config = dict(
    vocab_size=4096,
    hidden_act='tanh_gelu',
    tie_word_embeddings=True,
    init_std_o=0.0,
    init_std_up=0.0573,
    lr_mult_qkv=0.4,
    beta1=0.9,
    lr_head=0.00804,
    schedule='wsd',
    dataset='wikipedia_en',
)
MLP neurons of a small language model. Each row is named by its layer, matrix (up: input weights) and neuron, and shows model dimensions 0-127. Each number is 500 + 50 x the weight over its row's rms, rounded and kept within 0 to 999. Numbers have three digits each.
After each neuron's rows, "fires after" lists the tokens most often just before its 100 highest values on Wikipedia text that the model never trained on. A number after a token or word is its count.

L17.up678:503517448537543454423414458546465572532501433499555468430476540525541479504487470469452455511540511496529532390529478456520493489480445496454513411513537412543515539494513568494505542503459465442518552450431569532548539480417505575603470461531481470485469512406418553535473481537468491547492515451485438569527536449569439562539593499451418526580489502405523549478541564454497642486489
fires after: "," 18, " is" 14, " was" 11, " |" 6, " and" 6, " of" 6

L11.up635:589494557594589485506580439489492469535436511498532515432502441560441519500525507495467459452341528549535493419515506561504455489442419479488518530591453499546498595472541488540412564532507480469494514598616437477468427511499602455543506462487516457492523538489465660542555496512483499558550474402396589495550552541601452425456543468424514419431444495544476508550431459540439536501441
fires after: "-" 22, " |" 19, "|" 9, ":" 7, "," 5

L23.up162:454472486473488468468480475515506463466520533463435527455484498494532552456436632423591441450474639424495423525543493467474477520427482447503498460498498521502393438472436424591382500472499541508530481483525486495515505445551570518561544490571542536531521489483603598415517409506522479588519508431411555513497527511511473493515542575420494404519451456458482578435569484573462495541474
fires after: " " 45, " (" 8, "m" 4

L15.up723:531435383535517462482495511412503492493561502534492508383507482488428464512472540431448543508498536516559448428508419573461522505394506453575531486523574468523495533507544501527484555513528516514445554557446485505499469451503512506498512514573483439451668531531565564576514392489528579466511502506470504481521557482538479530509552547416540435435373537492491374521519505522469542450522
fires after: " was" 19, " is" 17, "," 10, " also" 7, " re" 5, " known" 4

L19.up660:519446476466458389506569622455635514557438474497510556485421466443473450484460568573495539426547482486508498543451548441547492477449504502507529447543458531475518444501524528503430488427491449521508565420472491516420506443474498555548604476515466541521512454508569512514536474492558531507488499462481456544544443527474480462440509434519379433405393537533483452511414575527432496508441
fires after: " p" 18, " a" 17, " " 14, " un" 8, " total" 4, " t" 4

L17.up730:463539474416525497563570446376526533422440504597582596459541450437543460510482534528487442530497395509500437587594623468506511519407514561604530497430523435518528438474449616429564522428534467525427501519475485536525497464550497524461549523456469482464422438621546492519482465560527417539430554451475492505476524554460459537578534522557570432503501566442453483522535505424468465429461
fires after: " on" 50, " " 31, "On" 10, " On" 6

L15.up501:527588505492521483515543471494401470570536413493437510423507502463412615541477480487569467559504453480466547406521500453488514482501528487479482442552454538468492608613489527504474476419562471506552503471536536481502516464530409457562528435561535524537495475554553556438537554483509484504472432558452498394479485537455456501546511542457463484559513536533507627411517552553443504504580
fires after: "0" 14, "2" 12, "5" 12, "7" 9, "6" 8, "4" 5

L12.up653:507512466510586562517560521501457517540449541539474503435504544428495552526446529513382468480607545610529398522577481590553595570503567501453499468575502543442454515535408507516524515467469497456586538552488425449405521530489453518550411479526429579465550439486496426432546590502559467488552522562450426438513480565419440430495594538493484421434541468525472581361538534468481563558582
fires after: "," 61

L16.up596:527487525490575552523573478553494456460443515535521500449543505532463552482526484594446443476538458512506513513498555513554582532443454608462533469465471453520464458461452468573502498496553401567504501535539511493501536475480446439512557468600493561549425467532434508488499399515484538539550515474421457519482474539463325498577474547485479484371424545530443455469550408505445479411506
fires after: "," 25, " and" 13, " to" 8, " is" 4, " I" 4

L19.up448:478474479504497448422465552624489463500559508429537527484418572476444443458491534539494521464455528502602468562572547501483422547544437602461598506445520553513499509472457567429466570429568450452414524463472463402539520518566517532499560428417470604474481422441481450507414520561553471516503506516451407505467456593457412494514525425469475430429523480536457518545519439542528597473440
fires after: " a" 20, " cons" 14, " the" 12, " S" 9, " s" 7, " A" 6

L19.up84:547520528461536484469599471490446571479443460492429458526547500422376512540553540498411414536554481449503521428475587550512608456577464459493512506551482525463436556586518500485466497526570464508589525574470545539542519495539524480563612480481373443561495501538480520436562463495494394504506607582465532472513442529419431540531484525595432542594476496546425478439575514470426482557418
fires after: "3" 14, "4" 14, "2" 13, "0" 12, "5" 11, "7" 7

L16.up614:516471533482529519502453519435614465481577477452534527503477537477533507503461448516498553524462395511638462530404512459470484400568525521367466549443523535468481472460475477574580521502538424443445539532470399598515492495540549494493553492422466421584598567423569474568579502586476426505508491446461487457467472572477516450463512492593512400526566446605528564593463545450481484515432
fires after: " V" 27, " R" 25, "iv" 8, " v" 7, "il" 4, " r" 4

L15.up531:516538515539493429492535531539549596452636499482566502460521514436514507509477512443488398466480562497539599419432578520522343427419583531445473395614518442497473540494522459607467454500463559499524468536455559528545489433436474537490475461506599401516529513545481457486518514415552437508626552488464489450543562535469469482544503461495548543504407492539453494546501521505438468522544
fires after: "." 56, "==" 17, ".\n\n" 14

L12.up676:517454503515469488449491549451442558474508542559529475428536549555507485532526553481552594432491556360547457444534522453485489531441483570537442475502595444533546486433441444529486506469501553508499466498513550465520426468433490514496552487547547512390381459540561584543507404522505498545450502488431472522452535488534519553471536411409461416481509550527528443512560487547509444432568
fires after: "\n\n" 19, ".\n\n" 15, " =\n\n" 11, " (" 7

L17.up718:536521498575566405531548478499446436490505465539476520475463537468513558500443555481510410428488478556530449461490503525538513575528490421525501369549551523548497537573558530470543490420463502558533494500484493504465517435489480493444579475474508508558514526563512580518579581558429515580559482583451448521512540462586573523484516469503476478452453502567440590483483560523454465612554
fires after: "0" 33, "4" 9, " |" 7, "5" 7, "8" 7, "3" 7

L16.up213:567399505519496429499546509594424445520425505488515592534581490513481511529499609529497557484518445526546447552519470584510513514470452495468521449525408450561488429482464532521533473466401479522401550553457491496486558518492423540480615434556492494560494493499476476468554403462438455513516454542519525515526634506472474504477535504379484376399509443530431488529618475556447599532486
fires after: "," 40, " ex" 7, " Az" 5, " and" 5, " as" 5

L16.up508:491527502470528504491523567529543479472476483435522515538571519510453506500550580527457496433482520418502530535467554515520422580534545542426487417522580455424476480542487525494500455544532508536524446558506527468563452474429394585557485506477460422494463542506496486506528495422470452428585572603484489483438421498395360670534419459458477533511424493561513388441528518614447496513416
fires after: " Ab" 14, "." 14, " out" 7, " there" 7, " Score" 5, " up" 5

L13.up329:544516557418473478505504449515493521407457497449421507460592507503446440480506456426522491501512499505440540507568471468528549541519553480450513456452493457450501472479405510528516530473523516540543583451490399423527487552515542575650472511524455494593497430505431472514505499483479446542392470503535533578505438481435458581527537442606424525498600581467461596454473546521456560496514
fires after: "6" 19, "0" 13, "1" 12, "7" 11, "8" 9, "2" 8

L19.up558:554453475470525541478472511502416420487530468555540564477462488494492456533510485514635466495417504520475508569511468601553435450398343553520439493585385509560491482580463503492557483423556443453452596491495406460483539481549494512452485457401481510550446473560462523599473450585509487509523566525510403476517528531472454530522464473448477467512514495495439459553513514479549447487481
fires after: " the" 40, " c" 5, " B" 5, " b" 4

L16.up250:539499540542538440478551440486519462437564477475466590430503454632660534486517443521542442489469445454497414451560493464501519534481459489510534442481506507532494451548444551501394579431577488526557535447465405465397492478558504458499635520542477534511582537552524581449556462495472516558580486400451555494472509461409459575500512460607586427451457500573468481421578419429429575443543
fires after: " |" 53, " " 27, ")" 6

L19.up86:528520520495551428463518589460500562446531507465598603479413573444481501597472548480528490492473624538539488430488466575478459533474521448477516470530548439537563506491479535537437490473494540543511565556528461455396497487444445453492468381532466520560538500519559445481458446468638484457483500563459476465475484526451506405475471523449553413494477528558513544544527506438481580471487
fires after: "." 33, "," 30, ".\n\n" 4

L11.up346:483511425482525508519547501447478482356390538480519573496599440548510499464510537639544528485484411527509463554550509432601510508485457470447501406433530497471537508406463511496491493492545423532479474524440449532472466471489464550450670498537504369480520471492470466541494419547544479508550494469491487497470497478456523511507665565502475400362448531430464339500514510476507483515558
fires after: " " 70, " |" 29

L8.up478:531494529451487507544512443563425562431527523513516561529489488537654467554523547517507409568532605389518461443483511473556502510554575569421478483501475536492445450539491542542520601453558471553518561642461603504523532449477424494451520492505492501577457512476430518488563503550404440502535506543469532504538477417526488527457491566457528443489412473459482522510497526403468399470519
fires after: " |" 36, "5" 6, "4" 4, "2" 4, "6" 4, " (" 4

L17.up400:551455560485529549583504508427538538587446483545575518495479611485453492534452474434489568496534564541558442488570518498467494535462431527492501469603510452535541506521504460517413532462527498524577478565498429358478478468542431433524489373585357594505506452475569494456594515595551497499473545537492454508488548556530437400550562521544451542418463509444495545440529514445565420523501
fires after: "," 54, " He" 8, "6" 7

L12.up194:620471542520538450523512425552482476507529507542587518507478492457526441533475508537493421558437513396460578443419535525529578542499503495442511477516514506532444483514467567506472505464513548429497551560464541552491499456495539458535470407501487446596450527481482535535470526542552518542644560579417436485506433523545460560534421532600469544491536488459440514505458486440497445405506
fires after: "6" 15, "°N" 11, "4" 9, "7" 8, "″N" 7, "5" 5

L19.up347:473450513508510498418455519484608483453444434544558538436533573451485529482532484483490455493488564467530481428559541452361527483459548558445546434563504458590501434493539473437607504466575422531480481491520443584494481435494438580585507566463517506506501530545497424592497423573532502552426495478485475389527549436474500505506507551475541501412453524563455478444597524545458458471487
fires after: " " 56, " D" 6, "D" 4, " s" 4, " the" 4

L17.up645:549481550478526559438476458516585526580444408466498469554433580427389471532457578508474595442468490466499561434389573548556494560421432510479501459501570516444547405533500499525498487483472433547511545573510475510507505543453589522553511522538466568581458516491463479493437563497486496480553437537563415403521454511479343538439457395489454585524461490516476589393545468686450516524567
fires after: " U" 20, " out" 9, " there" 8, " under" 6, "z" 5, " as" 5

L17.up414:483430439496543474487551485571429510481541539417573528514440508448529542484512509524580476482434515496506417491515464482579476509492454540534473502508486494598524485541480547478533546435498486431400499455538484400523493470557501495436672454480570531519504532599434551566439511545453490470438492465495590574434527497455595514440552519521414332460516542537459524474550449447484543505491
fires after: " an" 38, " a" 15, " the" 14, " c" 4

L19.up491:514536431507480455523517535536452507454453464482512505385448604440447539584471494463566504492501507483480440461405441601444407436448473440499527537597509529492519608507519513581489433499430459541528496492449451348486476472548434565510575418489460510622508485574471469473547424554526528517526530543532569541504503458463470490534381484465500496451454544489511545566547560528489579543513
fires after: " C" 39, " c" 8, " re" 5, "C" 5

L19.up748:477437499511453432521488552507491521484532523469567608550504532443449538471515525460499545475458494440562418524490555465565479571451509510392476454531551520536484411540450605387575444509491413538505485528471463519553508484498437531501525456453533509486573497555486501585549442465493439437385499505376522557515506521421499509570489544532470497519530520551470436419645490481488538504541
fires after: " B" 21, " S" 15, " b" 11, " s" 9, " d" 8, " D" 6

L19.up614:565451517524492511537517457484469491401540388442538546541531502470500459500439422484485547518501506493570544564418531455577521472512526498436510537508420461524513537572600493522548396480468471487467567498500432482469536576573419499389594358567521522506501590408447537603464480637643535492479546504429476480526417441553531484551545437560525491556473426537465421522521548385499500491489
fires after: " R" 27, " r" 9, "al" 8, " H" 4, " Pr" 4, " S" 4

L19.up462:490528530513533475550566539450484525429595496522445539480471517513528478524489518511562465469554500460511481419517515458549590507396413564463571462415479538467488483482475673556414502461578502566454526465448580491442493489504522580509510414530532477488468453499526550498593538532555481527579485568521463669457555554521544489477553474526468490450499532473482554414475566507425471465489
fires after: "," 16, "0" 16, "2" 12, " " 10, " has" 9, "1" 6

L13.up512:479517588543561464503513589542488684547513476456620504511413545461404505615443547514505454440491535466545462511531524556541434492487547509442507507526558469586483529509505541575438460466518538480476458611484529487436468440464466500501453503575538496531535479487481475561594380560538450412516505489497482457482499537414465400550469432548529475613429480541484542422472470464485492480489
fires after: "." 42, ".\n\n" 7, "," 6, "==" 4

L13.up330:529516551486478428470479480488478583498562507517557538486474601425473527581417533525583460488424580600550572532388556523495396510411528491427508415594540373546486585422464520511512474495480509557499468541474490588490505477466443489512451437536544447481448552478479513580540476557552471417492496543526481458475500649499429506532472505397524518527457523510495444393463433548506527515505
fires after: ".\n\n" 37, "." 29, "==\n" 8, "\n\n" 4

L10.up375:461545469561522451467490539350481528480514560550541489432471461437491523577500579399470404511440532468560500455499548612559438487481492505430500379516570397550526560438510510574471557493508521488488457525398473518500444405466562479556521439552502462432549521515463553524583578485430483518587477528537487442518501530553586452512571490506493495514510527573483444459503539521422599528450
fires after: "." 55, ".\n\n" 4, "==\n" 4

L16.up478:554428520503502473475485492519470676533544439491591510457538508604526482521530508528419493493510550589479545469512450535434398529425541419465549552492475445558494480554502525452605479503449422488478517415455553485561502404450445583605545537492559594502419512528377499614550458552466481481499462463571404518489535461402423536543497541463421508563452482515492537518501429465514592533496
fires after: " the" 29, " in" 13, "," 11, " of" 7, " for" 4, " at" 4

L23.up158:543552457476506541426484577544568483440498522511561566486514593481490477482539597427481508377466506510542474499495492520517433489393470641551464429534439471476491500527513546526408538535513387532543649516511459513521542504557532667519558519531473523451467436461432469495464569518507490444543470504517463520462396484468526508512525516532543543541561561464517395473563521479437565481514
fires after: "2" 70, "0" 6

L19.up695:531448494573495394458495535551459442431523486473521489572489508473503520482504535472509547460453527368496505521545564489507503454502536557517526457571548514499472430541557589510569517522622427596463552525567439464431526421516493602500529395525408541475469460498383559540446466510460481549460578576544497441525458475422521570409480416532463541523471577468509406478555441528473577477447
fires after: "2" 81, " con" 5

L17.up13:520509378542490435535533528438561575392507442469509580439506489475567514539480578485519408493589587526508510475480558523510423471548510469488505427531538487542449588515445563478514535470529454530515425562507418573564445446412389494549507478554605456503536517556412516415469480493465515443648512495528470446503474471456590419506624574412558442461516516529432500495456562536441501498473
fires after: " St" 23, ".\n\n" 8, "." 7, " Mc" 7, "\n\n" 6, "==\n\n" 6

L19.up554:479460410422528403498507512506460450507565512545464491479520483470538427522435458431586372522472488492571532536384407550522485465419431527478463513557519531472514550585569515494520385504585434501552525553476548483585563525515441530518452423479516450533504527529462487467544433565545406519508615483584476482578526511489422489497465507434558534567480543529484512525625499467534577558529
fires after: " b" 20, " B" 12, " s" 5, " H" 5, "B" 4, " c" 4

L17.up683:540416519532523411496489487467554456462489507531557481459541511506382414559416501524452362569453426515541434617498437538480497509481537514541532426515561400450418423495516561423497510507460532548450523525489548561436539429538555524467504471485522500444374441500472479519511476586476496554532610481569583441406600471534501592462510541544461466430446517499468488439614551526482506505483
fires after: " on" 20, "On" 12, " t" 9, " On" 7, " at" 7, " At" 5

L17.up167:533506479493476445478438532464563546601452427570561417425451592562458452505462521433447618449421499554507528468520484566553481560542486547537557497488583475534564599458487487627458549453432533464553522539497478483491475479417414551491505397596554454409513446580502517476562559552526467456453514501517415489424514579441483532564540428384482524484490450449492499302498569405499510555522
fires after: "," 44, " but" 12, " and" 9, " that" 7, " which" 4, " where" 4

L12.up666:600579576494610488534563525534387512577485534578490452341454454435482507577454483430466439470596565450532505468571443581488428501432459495507485481479479525539488497575464510427449509438517535512572451447468494427466527450518477518489434497581455523505517493455532547478550628517493474525588518545489471515531546521529372446451489535506451394532574540424533520404538508621430545540440
fires after: "," 50, "3" 6, "2" 5, "." 4, ")," 4

L19.up389:484489508510498525545466478571595509574426525516458493476462535451539472490444569360509473578528537495538408497463534467521482446510605492535560434479496532424558508570467519418438570523488429538511584520489435491517591515518459480464523462499502562552497502548548528432545480475544484523448539569403581431526454512527514486502467408545509386479527523572503577453599570455506494535508
fires after: "9" 24, " V" 16, "0" 13, " v" 6, " Ch" 6, "4" 4

L13.up321:519554573456599511517472502503476602598457511543512460454436514453467513586456504423474471434575548508560458505593493550520534575489481475432510418528556449529490523519430513467429468464475420503538503578467440392470568528524562455554450485541436587469496506496431536480578598504483431518424562543534472506476581496523420428491521501554464532519562461436482530391589567564471584549590
fires after: "," 56, "." 11, " was" 5

L16.up390:581507494503459447497470589648546503414518508491520521486388444552435440462493576451488560516444534476487518440536477533479471584460485535533498490570592481489522498541471552536535470519531460578550484521380446451493506465556521506469614468454446531476496423544477479541510581508427457413521581483489413569436528579449509504556457449495502475585534469479465458503453505572533484524505
fires after: "2" 75, "S" 8

L13.up68:511425468554623487462571370473525482430505496496540521512502463441551531518555587503527454421400540498534473364430555592463518563458550438547526486530558521582440556489523526461452480512507479587542495585620476553512495452432546498402595410563485527476535579521502606463492512538519511500644498433457442462525500498464587502525451522539512413434406451519486480481534423407429483504474
fires after: "-" 20, "\n" 20, "|" 10

L12.up588:458493496431495532471525475462524554476532487502466515499608465497523490440499467407530460565614454483442566559481451463533474514576504484500525525487492533497478397549521485533564580440464478523452516478482514448609538512513577505611391461535557580548521426475413581475457511487413509535429492552612493587510528447530442583542502481574480521551555499443511549511431540543502491574507
fires after: "0" 17, "2" 15, "6" 15, "5" 11, "7" 11, "1" 10

L19.up701:508478499560471358561489534557548514451492561480520531488515573495573572516529437513500461523458542491561552458569471536387460396499451570475541507557519590515414396500476569462554557480523474446514493499543518489539511468481492566419504420423553545477492460466498494552489455529515550465485490439469464455476523484439544594433590510496501430480538555480442401495511520568484575464482
fires after: " " 53, " Ch" 14, " Pr" 10, " S" 5, " s" 5, " ch" 4

L15.up421:539529480560533515453584508504426366495516432507486545432456518413458522470504467534458409481439523508483485569456481578469498332496500511511522537605486513524515503486574515488545569510508579514514468516467543572474503614511442472551510458528504456600575565519536406380495436452522472478500554545451479487491532567477360389576463475471527608519460552596455571474535549390510505537494
fires after: " Ar" 20, " C" 16, " B" 8, " E" 6, "C" 5, " Car" 4

L15.up695:499484494466419540456479618498518479493487565380539531502561513367535470564495595555524495543528456518572606654478524541483464550522509457334552477469452456476575537429436465482437388475473457548456536509450420433537576508528474520473467436535532505564571429470520477574496503487530513526572513470427451611508497455456462552492521501569412431508489503560447470568529537578459471541514
fires after: " p" 15, " o" 12, "/" 11, "-" 11, " un" 8

L16.up385:535534488459580555466497476554552487497514499526584539444481553476458506556456443471454609394419561445545457504542524571502550544554506563466520478601455482467452562517418496569442488400476467490548539569440476343473435501536503519456405518610393452450508442549534584472467586523570538535459554472492527463512452491499412453530551462503476411450560515482529546371562496496559481486472
fires after: "," 33, " is" 17, " was" 17

L12.up202:470605529528518584441540486571488459408455519554536513480577433528519548494503531595399572538494424483532483544567532406538568549537538483519524384484545518447538441496557562473514535402518426484484449495519504490469463461513412527581576500571457428507491442530424480461536421497439565494477470518466417500493483437436493555521563539566425427407478543468497410483563532590476524498560
fires after: " " 48, " |" 16, "0" 15, " -" 5, "1" 5

L16.up554:467474524522515431436547512504566496455517490477440524537524448423511493496452519532491478411378418519568430450527540536533631493432487559466538500484474437486452503622504553508498458485595565433481477403426491539530470536503612528497465425514475500549545489493486426576527479529540489548467484441455544531524508548517511425440487480523463465477497522417489475419587511464507577479368
fires after: " a" 45, " an" 9, " large" 7, " high" 4, " " 4

L19.up754:463439516551481473432520483412600476444513475447555534493433476529453450533485611478521540541421442474605490549584511522493573520458503521493489405440524531463542491586507505507478442568539406461528535595427465553501490510635613504505520520495440571511435460439532529561521498501512465500512519550495533453494574628455575529474515506544399469495465539507521462451637518486440512503438
fires after: " " 71, " (" 5

L19.up724:515510518525497524458446571493512510562497505501599489469436561501452455488406512493470545460494580480535538500504484505543445667492480429461571420486606475537490564467578526569452553495471589473580478519503492552551511484485514524423510411460493406471552460548493515464525410618446422497463479528473460422486575525398546406523531487533472530464447553476429508429520504496511491590562
fires after: "." 30, "," 13, " but" 10, " where" 7, " and" 5

L17.up503:487598514438540563434539502526620482383541541505572550602509516502478478532557456528541473520519441524550509474458474441488413520519513522543539446474503489481498386506449519529583542458582432593555574496540516459499492447535507497466543477509457519479494444510542526517602513520431546586520484494515400516467518551402381543443571411510491487438572621464492409506544471560447520484450
fires after: " " 36, "," 22, " was" 7, "2" 7, "–" 5

L11.up90:446575592408515490538517536486594570469423565622511478443485444487506478508477465479475527454602451540548385511566495526501505545520420454501497437503498490501516525554527547460421465414506445422489514491448415409466521491494568482509518443543398504390455490549444538489539577480487525516417522574553469423556521515540473520495604421595438417482595511419518473434587518575496505525561
fires after: "," 85

L17.up229:482498516533590435484544387475502477484543544506535447513486495518546527508478526548535506415397574539472518491465514526509329451446562503499542549567543497565445514466491527498434506497419464425501502523628410547446540504445524488527549495459381453502479565515526513571542526538511521500490523405486541528575531487479445408499522467513525415502399483542452453560516400420464499471483
fires after: "==" 19, "===" 15, "-" 11, "|" 8, " |" 6, "ss" 4

L12.up579:483598445500590411509548444468511451481533503436481511522510480472473497462458538482540403552451504400487505470461540508551484451570517472565512449559421527542429536514550548502515474501569487632566485548428561578510530439538509503415470538525521536560442567465520574506512573523446496535620494570480466475505466523595559564454453535504463502436532516465413543480500398388521374521452
fires after: "6" 14, "5" 12, "8" 10, "2" 10, "4" 10

L12.up629:493583522488545545540542527518566532551480536522543446399588407525352529447535552342481417555554612413533529524472575462461585418571567468550535461511467531512465554559531456457469441416492526537603516471516521422524471484508508516584463524543479512623464503583455503435503466456449504511525566537415523573517418422505498508518506488534451527563550491457488600422475562481584503498619
fires after: "9" 13, "3" 13, "8" 11, ")" 9, "5" 9, "0" 9

L12.up77:502546516455598534379414540497510445434489490604531479466569500475527484469510529605450501488513447616559489505518527439513583527466497436459493405527618551472446536492569546468477505482438474494460517478475529477458511470505480526528570461578448371503498464554463481546564403565432495474523496520463463520525564495459517519599679521529467463474420533398532376468607494529496509533598
fires after: " " 45, " |" 43, " -" 4

L17.up197:530471508549534485533638459521478422498469495544397551390559489442508474463521542522524444477526463497521565442509585567463476487471499518485507408515448475583530402493415566561496496507427482454554509500532522429416431470465495449501523434619516461472584486507495514413608504505551482523513464576462550589538551561558408447390494480408449419409522519587428498593528442569487543472471
fires after: "," 40, " and" 17, "3" 4

L17.up762:422473507441501478496563530528527441500444513479562472440487560451538534505442571488455492519446432445573546494574522501428555571422451548418492509504535485385533538628547595446522453405525389612493564520549484487526533461516512562535552489439452504525434483517540434601493541488523429422505501486444576472450503542476433567491548519555544360469462537467479412477556416586455503496503
fires after: " " 34, " in" 12, " ex" 4, "-" 4, " out" 4, " per" 4

L13.up587:623556416510516441563553348476393465444571479415513515474551505448558505468503510483583423538509482431481435447539458449543534488507552454403500497396450493507513436540418514472448540471565512486456500541428545537523473425537507493531536504481519407577528492468491500508505483459454491542469485545607498575431439487474574583441402496502519560472581450434492579519511448447455551511427
fires after: "2" 25, "0" 21, "1" 17, "8" 8, "9" 8, "6" 7

L13.up163:509457498519572432425499544522500534493498495398572475365423413578486511553477478500468517363471574515548542460518428560570419585508457523460489440515527480515523556407569509557505567479397462471528497427529495429480518450370491493514531540560491394472522518526545525584525530484526535497515475438437478556504571513520455573566663453461471461529454552527458403392503434444421509479553
fires after: " and" 27, "," 18, ";" 10, " was" 9, " but" 9

L12.up190:531491493506516524513544545479543603518508470435528499499541524474417493502440533518508447415404576598589562491540549563541516521421526541518519417562578473530501533437465468546437481431482433557587471487485499524490466422427487555484465458559424472400439497527555510570558443554448406505530523503529499488440536617423509477473497522437513495475512472441420499358505489415508397504530
fires after: ".\n\n" 51, " |\n" 13, ".\n" 8, "\n\n" 5, "." 5, "===\n\n" 4

L17.up514:466490431453486435529526527437500478527616474439502528463561466447517469482507516460423464534416519539544509515543460566500519416497594482378546498545548508495484536538463464440607527474457441584551472576537498584569531456494420465497522481511507462579566463520434499446568552535470561466519595511548482496534480599436444437466551506537649465541571581448464597489573536455501533534469
fires after: " R" 34, " B" 15, " V" 14, "B" 5, " St" 4, "R" 4

L13.up276:520486484464535437450480486497569534528516491512541536430515477517603464528549563566498472490474502542577469467482565399568457521486498486545505473505581470574433540544531505443517538412505405433438461605448454476538515431514504573460577427519487528516528526588513513529557494520492530498493495469479449452536536476473519418524617516575472437419473498458512479474576526520488449560506
fires after: " |" 41, " " 11, ";" 10, "3" 5, "4" 5, "0" 5

L11.up72:480508508571524481453471402572389523446546534507539447504522520541504460443519522519522539401425542495486519543389539474550393411537535595409517404559579473501517494418506511535511558510449408467520493491535606573483452452394413516497472469542430447555511525503458540575532523541412461568587464444473530451490476551476499494567549541518454487516452521542491503534449477494498470511470
fires after: "|" 37, " |" 34, " Total" 6, "-" 4

L19.up473:491562516479487511519504506464522517520455462560457451466486635473426550555401506515504483495492539486460576491454459421642469438539463532439536484513486427526494555551513474480494352513491544582633481455496468430524572510493335532550493479470504445542443522537439495503541606483406517522589574597550512466452473465477428494507465480509494496565501551584460627479505545471421411460485
fires after: "0" 33, "3" 11, "1" 10, "7" 8, "5" 8, "6" 8

L19.up5:465507581504576457537555445519441545433566513473512523511440560471540452547485595302601539371492485494500376461557494501615514474454547497444485541506446468549488496498441497572519499423506501510489557511426490403489516468491512537441554457451463575506441479555513572564484446516508473600424533554458427547463504460454480507545562503574416445491569536515484505490548388429457472486499
fires after: " a" 24, " the" 14, " an" 12, "'s" 4, " and" 4, " his" 4

L11.up162:528520465578584502463609421446469446500454523592522522463551405601551554572504482527492445393536472510503451438566549538545550489480481562517501444508541494600506461438474496508425505421507448542557480463609538541433482485414606454496545467639460435504527459538452545525551532568498420493581446450508583519472534539477431429471594462420433407428532472473524430517555467454456572428484
fires after: " |" 43, "," 24, ";" 5, " |\n" 5, "-" 5, " and" 4

L12.up586:575616521495574539572554421496471536629480549591439468512459527525551529509435530403517375601535560513441534401505557530539487516492565492606492569490485494500510521543519517467494464415508566506466540525508462475510500452509553548556440447511517554525426517485419509549519638496451510544524574560480491499459463557442478487518418525457462498439474487470438630438428476488466434497493
fires after: "6" 13, "9" 13, "2" 12, "8" 11, "5" 11

L17.up181:497503513481595462368484434522565503486471429541452472480558447576600428585467613524489508496449422554522504558482545488535568521479487384483521463566541542525474519437562510439499582472441479524466454482558538444519563471533531537547537535564428454536527428558507478494540447477497462543470518522462475511464513529440478569651609517582564449437511507485543422394526505444511484560581
fires after: " " 51, " Candidate" 11, "ment" 4, " |" 4

L16.up81:520535505416487501492500598503515477573411473450599523415526503458512494454478478528451468623580448405471439497526492468587510390512523464462494511623511556481486496569576583507525464502501379511542628528540356430446552458506403553582519460444542544470488516497514492492534566486503513547406512554398526475638436484439475516530561445560496482533470428493457511570589531439458436532511
fires after: " l" 23, " r" 17, " R" 8, " El" 7, " L" 5, " E" 4

L17.up332:569562532573585506543529507441479517549452504502428502480500479455508588555515499352486415502488475474530555508493516530500556466616438508434491424646475524495357516539482490453458392522532491514531554548544458400481574515534478492576569484503407546541590511591486627458475538458505446477560491559519562468471500500464399499469439568520440481489495481554477540483533491558469495517537
fires after: "0" 34, "2" 10, "5" 8, "7" 5

L19.up474:503500464525428503515503483530609481443510477407573477438471490577404539486559515484485410458511543446470534533493509453576519512476513559465463428537538481561441501547507524490483507549536447504471527497477488520497488436563485564556577472382486512492518425532480610585520464536470464533382520461514458465485525609403440531469511470486404426478402496514554432433545517528449434449472
fires after: " " 36, " in" 14, "," 9, "2" 4, "In" 4

L16.up20:546472497513517600554616498521522525496533534584498540462504540497469487532497475507568497511527529582427545427536561528562500480353432568489552547460454473551514498539547574540457574464453463528364491487440494499528461450535550552463446439525552498509460517596483526474582619574498474578488535569557479571429567517436459445527471474547422509397485494450506521447551567624473497469477
fires after: "1" 19, "0" 11, " did" 9, "2" 8, " has" 6, " does" 6

L19.up341:598514453529467463546510566458528473434590492434550573563488517368564452466437481532466447502542560509544464586478594482522511547466599511582515425449537449518511482501530507504447579429462533538524466475447507508518531439504409600447499464506486545551565497527458541460497538595514534585542623510508534527499521516495518467494595544529456452543476544422416447479537568553426446482396
fires after: " to" 16, " at" 15, " t" 11, " " 8, " T" 7, " p" 6